MLP neurons of a small language model. Each row is named by its layer, matrix (up: input weights) and neuron, and shows model dimensions 0-159. Each number is 500 + 25 x the weight over its row's rms, rounded and kept within 0 to 999. Numbers have three digits each.
After each neuron's rows, "fires on" lists the tokens most often at its 100 highest values on Wikipedia text that the model never trained on; "fires in" lists the words (lower case) most often at its 100 highest values on Wikipedia text that the model never trained on.

L3.up512:491471466519537530515511487481493524546531475506458511496485482530493531513480504468471461492493519485483507489482476508510510603538517553508528486466455512480473539524503477490511528500527501486487529496503475516510469512483525464502502475508481459494487474494510494524527530492504446477526502523489484426472510499555489507488509501534485472448531491522492517487489514462497486460486470554490484511476506523486486487517509493529504555491484530551510473514506487512478485478511489
fires on: " also", " served", " members", " may", " represent", " help"
fires in: "also", "served", "members", "may"

L8.up147:495553519532487505469484505519486493517542537514490498510484500520515481491468520468517478532486516449541495476514506484476465524559505494488534494512488506461485519467508543495488468523525521503496511540514516501511484501484479477478504471514486489473516484556474477523495489556482530476429470525462463406489489454529493517508512556478510493484493504534492524512509515494481447515489476508511474507509539518469540494500501488466488505510509515508503515546498484524468499461474488
fires on: " all", " App", " well", " would", "all", " played"
fires in: "all", "apps", "well", "would", "played"

L2.up467:513510514487493492502526480518482457517533518454498487492456493541478509452504530469500507497483489452535495498512472514543500544492498497504515448507491486473502485507468505503545519496497494469468515495500489511517451502515504478464502482527527523482532432528504517481539493474505510474454501496460485463564523481501464494499552506510459532442492480520484520524498471538487557483505530487523491493530495491477532517486481485512478528538521503484514541525484532523462549489476510
fires on: " New", " young", " new", " his", " arch"
fires in: "new", "his", "young", "french", "singles"

L8.up54:528532489488557548520507469472503458536529462503493496504492492531484435533485510466474498525498510498528501549517478510524510524475501479495564502448523496517535561523496510489519488531474486519492522536468501477530463519505491466502454463530494534505525469508499498491505508503509504528520477495522455475494496515512501506520489540473462554440501472510483491488511495524455511501522510485496451484538502466465489483532499504483475535502496480510510509492468495555475525511481487
fires on: " F", " following", "inal", "F", " previous", " final"
fires in: "following", "final", "previous", "previously", "team", "first"

L2.up631:513502525531483526477493427517539500551492514450483482494504512509514482527512518452473516493506545479484498479495551518480485529550465444477523473504496496499481465500465496508479505494491527517511496547499486494486467478494465502502501464552500482501518490537514463529519491522506483490466525527496508501496518534477492505496485548468491487453519496533487533514520484533459476470520481497482481524512578448539493515498516506520509528540501484478497508503494506451530543496515467
fires on: " before", " after", " while", " there", " who"
fires in: "before", "after", "while", "who", "were", "there"

L10.up311:517500507500516571515453490488519447512503477475509501521526493489436530494502523493525490535484537471517551512511482492484543533523507476495506475478523482525489538479447518477485473528525517480545503511485510511492486511445502491509514451498513496526470503548516473480514525500495500502496494501536552443529502504505492476466537450498503475508502470506519502474500482461507471490515516517531518502500509490456523477540485488526494487541502443508495511523475493556468515473484454
fires on: " by", "ing", " as", "uring", "ate", " form"
fires in: "by", "as", "featuring", "create", "form", "use"

L3.up575:494501479474506481474566460491465526490499538489507490535513500514490450501481529519491502474469482527541525515462503499517508462500492500497511513510486508472543483484510506504455551524528516489526517503470508521545511457517536472535472472491500507513488519498516523536550494458485480535498485500484519473521489469507508505474497513493513476522498476466524464495485495480507519480505549478506519555530482529496472482505508519480475514533531567497487487602487533469506471499514527
fires on: " He", " form", "ord"
fires in: "he", "form", "format", "formal", "heat"

L8.up634:490510483506480477492534515454519473441515485461472553508470503486476487442482501502511475522483516490501532485509543526504504507517515490472473493475559501522482535518461449481508509480513490472511537476487493467459458523475508468462483518504519482490483495512501525490494499444525491471554501543504528487529494474517499512524483513505504567487486501519525500512524472502486471495518533512545463532520513512439518483515489503504501543512503510494565529499465507538496546501509494
fires on: " 1", " 2", "X", " 3", " MF", "1"
fires in: "1", "2", "mex", "3", "mf"

L4.up632:498510454520505517467444460485500477509510488503469507505507499491522504497501509502512496496513520506525542535508518483477475512485493457483555506495475518510524552488494485482475504509512516510508533481473455513486497542522452488525505471496532482486477528555464459483533472487494537507517495526460475484486497520537490501500542502521514434509511544504472495529480506525497477480494529581489520474492524494474532489475508500479477446500484528536494503512453465547461511471451501
fires on: " well", "ved", " large", " often", "us", "ered"
fires in: "well", "large", "involved", "often", "considered", "succeeded"

L11.up468:506534498465461457472464488475481463498507526504480477516501549461487539483521535494492509505536478506448524523481514472506475509518484491482526468475558476486456554518476499514485533501524472511501476486492519455514501491467511509507558498505488498518531427521552522509519500493563452519500523507509503495488503487488497494488476542527479493501508521512505530506476498510508466513452517487508492464475502483524525538490514528507566503502491506506503487489479482465467556475518473
fires on: "m", " of", " 1", "av", "1", "it"
fires in: "1", "christmas", "of", "armstrong"